Part of a small language model's weights.
Size: 15 layers, width 192, vocabulary 701, 6.97M parameters.
Architecture: learned positions, biases, tied embeddings.
Training: a variant of Muon for these matrices, 318M tokens, 4856 steps.
MLP neurons of a small language model. Each row is named by its layer, matrix (up: input weights; down: output weights) and neuron, and shows model dimensions 0-191. Each number is 128 + 24 x the weight over its row's rms, rounded and kept within 0 to 255. Numbers have three digits each.
After each neuron's rows, "fires on" lists the tokens most often at its 100 highest values on Wikipedia text that the model never trained on; "fires in" lists the words (lower case) most often at its 100 highest values on Wikipedia text that the model never trained on.

L4.up64:117126091113136119114093155126149146163142085121126096145096082138100081101140108136132149128142127144123118133092135127124134113147152086136199103100106142144129133136106128097174158110090124146138078161151140139114158098185115126121153119109122163115138142105103115090120083151087128102166128116125149153086107119169094160138137135132125123131116178167114153149134147081103145130147117133146099128115118170139121102152132113110138132129092123131165131137103141160170130152147131122142156124137154068186122167097129113152104099136127127122105131156134174122166141126095088159
L4.down64:148125130116148095153155038152155140073131128112175138132119158127133135123082083133157107121114116150133162146064096146124153113135123126098139129132095147142102150158143148137120155121108120134108135140112098137164125165142148124093129113154132146153110138114117098179149153143122131088108107143177137130170118115135157110111135191175125122112114127103145115128136116124127114086088109106100109108148102173137151111121137149114085146152135122119136108130132144088105127151172150156117138160128113166074161149129080130128110149164109134133105085117118136124100081120157145138
fires on: "ec", "ame", "a", "us", "om", " as"
fires in: "became", "because", "become", "becoming", "becomes", "media"

L3.up125:097124161100154099105090138120105125138128113155121134106167157158168084135114144103126156101134107084162128176102132110116115116128127135121166138122112133096138100170118130119154092101087115143118126097145125190169150136145176156093124156149118106111147108130139121112093155147144106114132162130145080135132098171135107124132107110177153139138115081129107107113096143173128116142129114106148127164109092125126118139104126133068129132131124205147156134114089115142142127127180104081124122148120151102108107145160114130119097145123136146135113146080115102148144134085137127173
L3.down125:159146160135111080103102142119119126159142095152166141093098121154139153151087131166144142090117134133137135133130166142105168139096091160119108132133110116116109138140130097160187112145140137134106118126148130154150164141129166165100160144119085104102106165097175138095144122113163111121135103119112127141116170121123125170126074129154145089119117159137122122088086139123134109172092141141114102108116125081131144087094129117097109158110162136102146108133133125072093155130163132130161139117082130159121155141133155101119109109156065135169144129137138099113108150137113111139
fires on: " was", "ly", " were", " also", " and"
fires in: "was", "were", "also", "and"

L3.up337:082115143097147146138149165153107127117107122104177155119143203113135101141142076085134166135149140120125148118159130155189113138151141083130136113121130160116117160091132140139114099161108119100133116074143146119134104093196139124135130142141099138129140079127084129128110095123078140133129134136094126121109080165194139101111116134139137138127145122181098133144128131127114141132136118092142120126147107126103127089149170158109163107150117107098158111129122109141124094185131126132133112097121141090106103110169105125131108145125156138111091126157124114091143127085136140127
L3.down337:139124120138126111134141129153107113134173152119092171129072163126150114148123131138157128114122167132134110145115132134117136166140145150087089086150192133130115132144167120136069139117135155128122103121093134102117106112137138112164140124163124136170152113164135112086156096155141169108152137131093131091159076142119127148097116108098102118111151143110102138091138102089135121124107169178105105084093121159150103138127137102133158148146120122092110148181146098126158163132099138104174129136137114121165094146153134135107149071095113125127139174132116105116144104133114085125
fires on: " the", " one", " part", "ad", "The"
fires in: "the", "one"

L9.up630:131119125128130136154167155138153091111117137137146105148115084098072115134093105138116109133140146112140151101133130153160128144081137153166134153156156116184104128160120097175124124152145113123062114130121168154135139117130127179140121130151146141116156116125086124096115140149118176106149103103138122114136165130112103131122128133053125119108158123133116106164137115103133075103123145154104137146138165120070131127110099164102099155133130179124165096132125113153108184136138154153156174141151111110128152140158092120121130121074097128101127099099135109146097123136145104124
L9.down630:165103115119130148088113146120137130128102133143130141121143144163104129132126113145080077146138143148085167107149174153123100157155128138128119188117111139120147139122130184097166099131130112116113127074119127148081101161120117153114131117091131145154182131125164135124161113081137091143131149169103128139060105085127138119134115142167142084134078121151083161113115144137132131141124161127135091117120110110133122085116128129172135094089112117120131128123140100175111120113149106109115114101145104098123109140156156185146137174161107094100144128149134148127125134112107151160
fires on: "is", " the", "y", "m", " that"
fires in: "this", "the", "his", "that", "my", "m"

L4.up207:138135153084107141115136148122130127112120137141156127105119103157106149121141083119157145212168080150182107140097100124114108135125158151112140115146119088128131111143116120132094118165153111107158143121114121120104125144130119090158107085130096094140153111101107122081098106152111150128151109174136109138151116157123127132157141106116143154152139159119143143136108103144124111166142159118133131116130148129140150087114091150089173084112102160099128091151163153069111137166130144147127112084165152080075115131117157157155085140128117148107141109150139166114146133110124132103
L4.down207:131159132106103126128128073117124164130114134104128164110108169106170144100100137127137127126158157175125163136141111183114119153152163132130126136100133129111107118170129138089117121138130105106088140101119119129129156152164132167101107144128124117120146169158133119137152130141076136118109129099151111105112074123153133098170127108193131171127109127134126103116187146117131098125070099124169157131066072132162106149111139108151116116124152106094135127121118118102117171088120155124139132122138132112129084148141172134161078111123109113153121154092163165127129126128145097128
fires on: "on", "ame", "a", "h", "om", "ome"
fires in: "became", "because", "becoming", "becomes", "ribbon", "become"

L2.up652:137140104109152122076119121139127141146126102106145101136179091090088130143124110103186131126106157108121155110092079169156117105146125121126140218106089103145115144135173145141162145147124111110097144094102143124126176127115161110118071117153113117125151147146151128131154139105164093146124073140131108124112140138126146129121136113140162135166136120141143103132118155122075161104111123120130088145127081096146165130129153116124104127133147118116105154118128113151140132130100102131101132091166151101181130113121105117155096104117116102099135097100144159091146169157152137118
L2.down652:146150135124143117114152151132141131148137073153156123121129138134150171095111133122155133085145104121088110176113149141118123121107183130148099143139185133132140125105107124108173116095145129152120116103127105147074153133137107088104169134111095154135086138120146116072143149130138127131151102117105132132129121139132118159138108153138141089135159157142142102060145138104116122120147108146140095110142152073121173089111154150090111088104128110111123144145099159133118156123144166121167119107122120168122145053122094124148143082076110138155111132168139151103151135135143147143
fires on: "ain", "old", "ild", "ak", "own"
fires in: "against", "main", "maintained", "maine", "again", "hold"

L4.up344:057115124129134086117130120154121134095142124079130112188111135188099122110128102124090154148208162108098111075137124131124106082157121103130172123139113155111126123102095138110138121119142160117140123163166125115111126155100139094122132144139117135158126117119153100136151136098114161104145136119114124142128153146145106117159130175141134164191148124122109116133124095136116145125121141106105145141110120149109134144109139120110123135105093140157105079154150153172115114128117112102147116122095146125133103096159148137159183176136127090074140113169106135130169158136129100119
L4.down344:158130139098157126113165170111161126099113092126111144168121140090128112103108119121123118152150136107118148124129130160118084125137148092129116149145115143114147139107084122091135140144118139107117093144143098112146129171144092074173105088143115122109131138104169110124117163117130149184097118149147090105045158114142127116181137144107120143134110125148136114152088082109155107116135146144149133132122116105096126117144150190145126101081151113121106150177106139114123115134152164107134120151125144117181107121119104100115107154120170168143061143133145106116124152139128128158
fires on: " for", "ore", "id", " to", "ri", "an"
fires in: "for", "before", "to", "did", "began", "forced"

L3.up68:097108084150177117112114139089128137138137075141132153157123157095128153118124124107142122137115146082140092135113137165206116142135097097148125089101133087086099128140106098118130166173142137127089101082107176119113121139160137140164110110120156164144167131138090101137125124116133151134099135148112156142133129136184133132110158132127106137113143163110152166123168115129167121098141115098127109135140144099125136196155141123106157104123144121091135110107150114117147111123149105106097141129132135116110132184134109130103118134187126128109135075067131137130120127115097132140
L3.down68:104150168158100113162180151156124088103151145077112165104140092121114089113125093136126142116160163109115188116131161138119131150137131126134118144156107138110145105125113144141112140095081110118119147128123123076155136111115128076145204117139135110127135098136134102069125096113073111130115144116139124118129113137111125143161103145169125145141135143177116105095110178149122160120130116188115093126104106167138124084135140152133131162161100132120117093150157163139130092122147109107157148121143154121122111084123119148147139094116116120126107185154134115124124120123139089111
fires on: " The", " the", "The", "'s", "D", "od"
fires in: "the", "s"

L7.up435:138096126103103119129130115142184157155134112135129135095102117080102191089126143096128138126134128126129065091080182115134116091100094142163139097141159071125131140075059172134130122152162170142099133130151162139118146115103145111126079139121112116121154130122127136131171127138126144130103132105091084140142121133152110121111161144141133159129156161137155134129162123120109136145123169172096113136128119143112157132140116156101140132104121138105117188136135124105131107143120107134127130116101115071082109151138118100133112154129143117132170112171102146150141134104089117130
L7.down435:130116124159126157134133145137135146127098107125096108119141137146094098177113127162145092100155124142142125133143072096116167116115124120092151108101139088095158139169136115177131138140143132105143093112129133153114135144109112106104112145125121078167183107171166080127138092133083094115145159127142180098149175130163155122117104124132145093137113137096117100084112145144124133098120110131127117129089103139141181125165118117148116162101109114113157121108138090136150082123118134177128113087173105108126122190157162144131128163125116114140110129122140129142170138137099105131
fires on: "ver", "ing", "ater", "ile", "en", "os"
fires in: "following", "however", "later", "while", "between", "those"

L3.up623:139097138113151138103118139092130095113116166125113121137115151170090120122095115121174164118115149177136168115133134139144113173172108094105098093123165099134101141141098147126154153116139164087185134118147155136136093117100132118140176095102094120105117090094139140133131141120134123127148115131131106130120121147175130123070129164140147124148105116119114044163141100101127145091152105130134113151132109156146136103088124133167086112146123147150083135111148105134160133143113137095121138126160104102119151128114175132118111137152155089101127100118112134100130158162109175158
L3.down623:156151121108129138114155103135115148138109160143182107118145115094156136121121136120147130153135155123127142132156122150143124116091104114171142107156143070179131079124133087147136076129120105101083061148135124107122113111166116114148164114104135149155089114157145136110107135157112153117130126132147149119141105116137148148134102103113131106129126061148101143140128120112158118133132116166119137093135093077134174151148149128160134153094133122075106142120182071107137169109162124135106126126148132136152136101128158123117134173121137156150129067148125119096170136130075137144
fires on: " of", "ual", "ical", "is", "u", "ng"
fires in: "of", "eventually", "political", "qualification", "life", "angeles"

L7.up426:169105156129094122104141156158111148111156108122090089122111138108112053097162117105132131086144125098164111106114090149104130114109128131109081087151106149098140112106084152150120125124111091111167107155124117145138154120142147114138143153159136144115120080136108168155164113128138100158109089123134140141092094180150155101126145139140180124180111116150102142119152153155125132133146133114116083116125114119150163112165164101131112112138193127134124164089117143141125113140158148109162127118121145144133157187116141128142083183115115139140162117126144135112128132107131135134
L7.down426:154117082109129147122091127107136086124093106155148117142145107158140117110085116118119165152126098135151090185111131077137168163105124141131137153080115157123097113167118142105113150121125111161152115096132116103090100128106093145135136107141126106150112127131169135183130094124080123147163118101131131156196145110149127176155119136119146136144118130181137115143120151086125136102145132110134139146125150152129106137135147167126152146081121075156110107135152159158119152135146091164119116132114122051136125117117144089115137112176115105112114136159150148105112144113139093125
fires on: " He", " Jo", "e", " Le", "ff"
fires in: "he", "john"

L6.up412:155113082206145161134106166134111101147125145124098149125081135136126137124129139144124104154144119135111120161151147137161097116119145148041160133145074094107102106135110145119129173107173149161108108115098115126130137135112136090102152180118153144183137142184185108114109142146099122083107153097135099146129110128157101145166126158142117111140127147107093102131101113147143170110143138116122137085152155135103081115087127150101140136133091122141136120129121118137120107108105131114131151103143118130156150094112101115124141141163136112143146099116097126143147131133102165144
L6.down412:160111146144117118133094149141105114152126145116122111144125139114090135123133136107110096133124143170062140141151110163141141113147164101088127133163094100100125151099118134064140114133121126136153122171116111166135124133148160139128141107132133122151140114122165157128111122078055139155131162135102137156129146174141115131167131132136119103112148099142102146155101113152152110103103169143145100110094151146098171085124115159132172132141138102085091169153127138100136107133118124125156144113130126121119094162136137117094129033159129138110118178113111153090097110126107124137
fires on: " to", "ind", "ound", "ore", "ro"
fires in: "to", "around", "foreign", "chevrolet"

L11.up669:099160160086116172115092168132121180109130132121130124164140153104100124137132160149122136147117196113129093110089146166141138101147171120144126159135092153086137153126106130152106104147131177111117117143162159135098130117143119152103116143148108094144145143105115093163099186136087109131123101102119103136172158161137102108116108133134083128132142143167103142124086105140116139088152103130132129138116103092143140091124094132158119142137146112152117097122155106110176129133098172105114128150096113101108090142127088150178139106109157109150132113162096121138162137138139104133
L11.down669:127180125115132122152148157101108079147165114172116141105128119082154152091152103116144120111123118165146081140111098119121131084134160162093114092089087143142172142097090154138137092152148123137122150125123117153133112141132111171174148153131162147141140107107099142129134170092127147092121125109138148158142114102132152101183126144122109138144144117131118120189149139121116103113105133122125124085126166091140141133117120159136142116115139119097111142118128172120159125121114125169173107095150152092142095186086106105132078085124131146146103151131099119132136143087126157129
fires on: " by", " at", "st", "b", " to"
fires in: "by", "at", "against", "footballer", "to"

L6.up125:119146131097079164088119132132139150112122129117145140133148110117107129108133147156139127114147156153143122111122119103109182184096115138131190159072109127131163159136169142118101088163106134130139154105130111150121130140122129130123171116139163140163134125106099148115131110168122142125074125104116090168123147155086153117142160153088142109115170104098144126181135120134128117166152112169105103127099140136136176121131167107154121128132103148159140166105173150137120116161126130141102128116126092147125139096164162127121122094136182165109120083091142107142114105088100150118
L6.down125:109113116122147150169173105128121137135105165094109129117153120128110134115134102098139158132177113136113107108165139148106156131145137121131120150133136125103114091127075127126103170152117081158140140135139075111123120131104155147139115132101133121160136127128153123106111205131104113125189147120142153125107147103094136128135112133159114151150123136146104142096138095133129143151108080087078120142115157152169112137135151124108143135104138137046110106140134145139078145116119123132092056147147153122148148101127124142082132117107125089132133091159155130165155147176100087138
fires on: "ue", "e", "ord", "ut", " W"
fires in: "league", "institute", "records", "code"

L2.up75:116117124124115113109110134140082134147122120097087141134154177130159127125137161155137116150108099110108143139141125169168119123170120112133176091104113147130139112150132128125072082172129096163114078134140129115140128137145129132110153156110107133182126062132147148135116157124121158116159123110104135135169100145157118113122141167126125170128136133148126101162095091127102159108097143106152134111181096156143081175122145103133144116134129144081151174109105151133149146111098175126115173140138134122090108129097152077140102161127153145105104134103145149089121094116134123152
L2.down75:127139132086121115126173145129091113168128125124118152132181107115109139131166133143124114141136140114100134144146147173175076098119143152118096118109117148074142156143163105199144097186129162146111173111106165136169137138118115107152155118125133115133148096103098105109071143123152138115151125083137149089166082161124172102132101119129121095129159125100178088106160129122138080116119150116086114126151088150144117159160117132152149125128173152111113083141105123133148159123118119128153127137130132121141075109095161110121118127142135132107119120152112130110110123115138122139
fires on: "'s", "ou", " the", " con", "ia", "ce"
fires in: "s", "the", "divizia"

L4.up377:145118157133111131092151154065119116097100128116117148176145172102103092137113146103121124107117081130145113137109136154121107103155146129141187147131144136131122117106143073153105112058134113113166097139171123148136116134152078112169177118131166143103170096112098102112135123159132157123124155167124106163066101106094142109132107139146131136126130125163154143117125125106120136134138119103140127085118130144112143120138143131113137117123146166171181121178135122136144119164176111128145144091121126100136157151105123099133160118101153103105118148097148142117117074126139156142
L4.down377:142104142128160088132145160113138174130163098128141125113130091133136115149151095175090149132082170152127156124124107159110115132111121129170097088147119135162150156142150132084118094125202153135123133145121129118121118133152171140090118101111115122121140103135167116089147154143122147150126106110144101154126109120131170163122152109137109095126103071173110150115155123112119105131133134106124091118127160129167131152083148132164143103101155126124120135120173118133082106136057149107125112120075151098149122118137169092124139098104171105136115147150071121127118130136128124124
fires on: " the", "is", "oc"
fires in: "the"

L2.up602:066157171162132100164126139091162106115113181153120146111145131167121092129076097114106167140126118124146120087153123150136129167123126135111157082110151133117157124134136086145124135139054092147119114112130143132150151121122087103106146113155141151149137118128149133074100126169098127119148137114161128116144116143132115100194129105124123146198122093157125150134094121115123112107180109115155134147143109096155118154079148111170087138139127125146132131100101115139134150139144144161137124102123169088088114129136134144147126122131129138159128150093110118151145127125085160128
L2.down602:146136100110161124157130144187122092143127124140113140103141154138153099159061085131183154151113114190113155115151090118135147133098124104110143144098132110088142124095118091097116128134129127105144118143141165136120132129152147168085097138147124168103123166139106124092136140116121139129138104131166072138143156130178130084142106122139131134122133140097083135111157096127112163145157125093094131124115136111113146108148145127176140139125146154109128150129078123127169136130112100131110107088145140104129142124174198127134149113128108132111103138137095078141140091110154161160
fires on: "ist", "orn", " is", "orm"
fires in: "born", "list", "is", "minister"

L4.up527:051120119156137173115166150129132151111123130098119130105122102111106086136110137131169142113192162141135115110125140148132127129139155090123085118131176145128164091091140152113103112137140120153108160103140134114094145130170082149137123102139088108129194108130119123131150169110092127149139072156128149123116094145133113136140151161152150125143127114162182095144142105159117133130107155146081136164100128146113123161144123129087093108157151127091116109136110165167133132146113102096142107127112148092142096116143123094146169149116119151104111099144122109126140148132132107172
L4.down527:135146129122080136135118147114111141148123079172124107119132132131117111121117123172125139135124125143108114177141127129136142094122100109079107097128135116103114150118126103157144121140106105132120080154133106153136126141085093166175190151111095143099091119132137122125116126133178075163142152105133133116092127110114090117137099150103148143053140105148093160137109127125122155123138156157148098120102141133166136143138090137086133124127100122099154177141182110132125154131184097126114126125168164125090112141154129137112132119187142143129135155163150146109103151092145082135
fires on: "ing", "b", "is", "th", "n"
fires in: "being", "albums", "album", "this", "although"

L3.up343:131121147147117140104143138100145077117102077119128127160125129152097152101094153145136164126137166187109116125150104158113178141150151160133132153110160108108117092133098143155138107113140114135130141127121105072098097163056131135156094132101152093122137129122141094170090137098144152175112113171115169119171114141125163109113108108166111112143083152137134130177115137123142120126117106131137124120110117125151159132142181119136190110126179129101149169126117155117139126120158107107112120137090160151102146075128129136113150105113158118108131108113125136123109089152115117123
L3.down343:142133127137121131133140114123186133095100064111118112146106111153136118121097132117190151118133136147179135123156114124131128122087118138167117169139117132152139141106121100133102145093132106086124084145149088135168140094125134127124160141095145108126144139106115152123134138148137142134127121133129121155143158185103161099098136157110101091096101105120135137130127107142127116127111093107158102125141087160204142133139122106194177120159087106114133138149113096103096149091169116125115130175115137130108100168144154121133149109148168098094142117111103115098129103165099159106
fires on: " of", " s", "nd", "ver"
fires in: "of", "prendes"

L10.up404:108098126169125133106104123144131119124129109124126147141149165110138127075154158117120060159139142116070144126133075142151125164162121108143153134155151118151112104132105106098086163111113149138160103129150134153117110136141115124119106145128126119136180166129102042133119127158121103162138136121128161078091091151127110158105126125162113150125118129119130124118165138149108123097134084113149107113121127127095128095128097121104123143107082125126144114148145167097107147113136112119157161157174132144117139133146094113108123134107173158142092167164062140140158136130159137173
L10.down404:104109074089165129131130100139122119124121135099118146139072107146096132131174147125123130134128138104113146138141155105138131112104126127104085107129128139160153135107122191123097159174124121125085129078157136130142138097143181094123136149182108151150107110139142158128136128127126145081104142121141140158105124115135083117162162073151177110115128151141114150109106158155116160146121110149121129126106077109098135117121144131151089172162125104170139110117112120153127121100087125122140203123122160130169120156136132143123143092084125135133122095092131107146155119176125132100
fires on: " to", "le", "ion", "own", " y", " Y"
fires in: "to", "million", "known", "york"

L2.up275:135150175140141071130100138106138124166110130103186152154103126144118093133112102133114079148141097140161110115101121130167081138121144124109106103152160079067141138121162162107110132113171129167125157128137144099090081070120094131101118138132135130162141105129121149176172107132118127148119129132113123116200144126072112129129127123144119145126185128124186137099147138137104135143119146116126128103108089093112129111145077112110135138144113139132156108156152128167125126151139131135112146164137150128146112121140133128162105133109135084113161140109151126133119083117123116169
L2.down275:088146150140089114139159122150149133102141129070152146143092140123123152116139116140100137094124150154131114181166112125133169162113101111116140111142143096150091120135129154138135149107090123153110129165142125117157125134160148160180143114096134110116108131128112114111104125127148136080102129116130149108098159131162151131132148158107115147142119172142123143183168134085102130122140053134186109093126138121149112096105161120111101167148126119115082090147073117085125128142108137138173165123113152156093130121122146145149147122143093134148123131161104085098105126124151103088
fires on: " The", "un", "ild", "il", "The"
fires in: "the", "building", "built", "there", "run"

L7.up767:125124143103119122146109143102136145168094157141132138115113117095143109143113164128153153136161184105116156109153144146151092137165119148156178155120102077131129146118126116116126146138099152129120102091122128158096141122118118136161114109165111178117122083101117103128080114107131141124156109092127118138131077150092111138173112133123164111148148096171141151164138129129090138125129095147061151152108162137155140145134160128161126128105160132106117117094125118128142130148108099155146080169091141114153062139104092138141135105138130121148162148108102188121136108153092147145
L7.down767:130107110130136120137136147147126150132156139147127141137090105169147160163094131143109088132141121133168144150064083110134119132094109099082159095133121124069096095130136174157132114118128138126124117117117166135139148118163138095086156175151134141111184124138147093131104170174140160124124124115132111102096161151112129079128170115100109130137146135135100136118155107091172125142170094101141102151111146081130091136106117144132088141136133115100161162141114068134113119139124097118147135112165105148159135138158114133118160116133131114100141183160121104142134100142095109131
fires on: "m", "y", "is", "e", "ce", "em"
fires in: "they", "this", "them", "once", "themselves", "theme"

L4.up353:100112158112150100108162107107147125119156119130143135138121176170115088107104111115132118156152127133156125120148140108069147152106160170189144100126098126117153130124186144122165110128102164091191139081120135152095091127151107138156133101131102143144147082096110143102164091159152123118148187123137121166127074118145101141122128129134126136124144118112161154123143142107097119150118138126168130148143148141118138104129154056073133082093122150162109129112102116126126140148128125152115132098129148092129136133106137118149114129160110121104115121128158128153148156152117082139
L4.down353:150126131109125129148134145082117117135147109104129129147156185114113146087148142120091141117115154056129147147099103183128147120114094113112123122136077123091118074135138120155139122110137091112125140113120125145114155133134105157161154129122129129167074130133152095157124124089139122113117136106093126168147162105098118124135125155105097117133100074128168175117144130157157174144141132158149102155131128110080130114130116142075119127102108133112105144106139129141133168115118097165170112125145107165144120122120162124120094147175122132097203139128119131135096170175126143132
fires on: " was", " is", " were", "ot"
fires in: "was", "is", "were", "both"

L6.up371:153107152118157143087145120154109135184092119088148090149160160118089128138117115134124132141126149158136136127140135108128090098159126112117129104140163142171124083100166134114137132114126122149135138094142122153124137141114104158085111131114148093144115100127155163089133127097123144147200125112151135142157174076162130166128119128154149083127144127133157126177125113154133118103142137145108129145137147092147187158135140127128130153155077125117156152138094110113127132111089156160138107110142129108129101100139143046135159132104126133155102105090128127065165136139138113135
L6.down371:168135123128140102133125138103132155156119145114067139156160096132101153171093151157113119110138127120093132096121158135130130085094050141123104091128143159154125120108126133126141104149102153159119137105147110101171145161092119119158174120110123154117142122123131128134098099103139104122149096164140143146121123151129115127110110106195128104121108126117134152120152115137082100135107143127158132149137103154131163099160109111142146112116094141117113155097062126146134085106143109138125118099108128157134124166081140116129150129144128108178116091129144179105204142153133142162
fires on: "h", "ain", "1", "p"
fires in: "against", "gotha", "both", "1", "again"

L4.up191:126126159156097105118156117116130151123120110144130113108122135142126177116121132116110084116144131149167110144093091188116180152136188139120114125166143112129168153074147157102098150128078109101114141131151113127126121121154130131139115134121151110109124141113137099078146142132114119106153136119084123160058124160146110119142144161102129144119169144132137115152071121115092160098095132121121135105135132083113124140152126080097129127107153138126135114181097114191145125140190110092173122097119117085123130155078138131147131133152115144165145131105108142137144122142153128126
L4.down191:126130120090114098148127105136159099104157110121131102117140128111148150101141143123095128128142147105139172113098164159112151121145094139148163118141141107117162142087133118078150115134099120140112109114155126122101144080151097169155112132161123169105108139152150113142152147122101078106139118124148119168113104156105129076189138142127150162142111125112115113137132137110098153182157103115113156144090131131160111150144128162113130119179116124113127091097149156106173164128104114167137106128093167128149135114090090118108055141123122154156158148101143133111089143126138131075
fires on: "ame", "a", "orm", " as", "ind"
fires in: "because", "became", "find", "as", "formation", "become"

L4.up716:091095100174112126112122120095108122129128118127114130146122162112140121162124125159104132136141135094121132122143129120125147124121124167135092088112127145152133138117083163122102114179173149135089129100145128145123167123075136109132150133113153123132152071139162110066093112133126095133159119126108097110124113079114119159137128107096144103153122157150152146133134140161115157110155102161091138125143154152197146126111157134075150141186121090114129097131144113125136147119104183142117098116130133155151132070132131132142160151144085130082124145168143126098113186113126126153
L4.down716:110149104132151127149144127128112146143183147089080129149129122134115124094120160139095113134174080153136140094148114135108141141116137125070170143137122146099124123106122064147181142125100139103096148150145138133120084129103147158115106099144125147141152141125103113164163122104150130118101119131158119118125138161148138125133140124136167131088144099161125121116092106145152137097115190165142109117069096104161140130174129092132110107162116128114143094141109165129156088132109120126136169148161142169105098185149113101112135118102122069147118156148137149114124139123107121091
fires on: "n", "ear", "p"
fires in: "known", "research", "an", "year", "years"

L9.up197:096100166119154089147095114130171157109127132149106131156133128131121128145148157138120136112141133154146134095146185150128156139104152127124144105110127143111145127115111129149112118116115143105154134077115128159127122168092177115104131098139133146124134107114107148153129159138146084104083131064119091128127116155161124093086129091149100097125149086099110164100124169145109084147104172123151112117114112119151152118094128171172132113165133163118093126116068093101160144117148158133145139084140159114111108096145123138131133140162132126153125139135127155122113066143073159141
L9.down197:148135160094127150142094120149137145167113131153131132165126156157133143147115160100112124122126109073169148164119138136171151094136127106138113125127077107138130158101126171172147098121152145099128111113101128115103128130156094141133107067100145093150085140186152095152152152121110164136161136157126101084138153132106125114106113129126116123098160162104131169108144133129139118145131110152131104126128133125099148148184109138078130093141115096110118124124085151142171094114097099116128116094097124148164136087155167122129143104137152126147151116104103097113145132056139132146
fires on: "orn", "n", "ab", "ord"
fires in: "born"

L7.up48:122082160146144104138132137093149126166156083074119117114130173114108137100117144118125125201145151151119160111125107152128137151112099130177153131139129094112148074140095163121130131167107166127135080111080125131133109113142146126107147118110152114171116159136122131166147154097104153153162124137146103110136170124096093153180161138142082137115114087106133132202159110137116123137116124149167133115106122101132135133095106168129117104125168114120089127132105132145143116104104087156108114120116107116152144145126123124133117126111190135124113125120099112127159083113115092118
L7.down48:128181137162125161138157130145133103152169144147089120134103134160123143104133108132089134129152152139106114100134150119126130112082128145066136151107171127117125146111073122131171139162107142152144086168124085117131121117163066134118163164104098124141159143137170117110109130117147142113161129154061127139109157106170117135170119147142097118157106120160143110160141089137120078115100144118121073112127121118110121113125131151127107120132121099098124128118167100139117170151105162123183110116146179102099127124126119131130123136141136114126098121153145096146121121142121057150
fires on: " to", " in"
fires in: "to", "took", "in"

L9.up233:088107125130140120164143126120157129122108123098084125154120137103118145157130150090135093131138105099144139106150100113129145142119102111130094114109143144126128120128078152170172176137130092119096164131128145163070136102134131106101134141091123133113138129103170123117135089112114145100139110121156167125159161113124118121063131129125112183115152165160136127093131103115144097051100122149173157154110134142151095125152099120163115162149152116099151086134094156129143140162131103143124117113128147140115123181153170095122121158102085120137166124098116144107165116139134139160
L9.down233:098112085147162143110088188124121120123110147086146116153123144098152187122156109146123139147125128105115117112110147103165127108109133126120172153106123145167150165114118139114121081099117158092109144140111106109135120137096158079116114099141143098125156118123104140095117137118118178152138101089162101142129134142159130152171137077133170107076121149145125111136138114111111146112135154130110119130135119108115091119130153120145149121109092093139114188188154166149111139109150123133149141110130098146096121126134169100141118096109129114114102154156115132105097190168119176132
fires on: "n", "r", "im", "b", "l", "p"
fires in: "known", "through", "born", "him"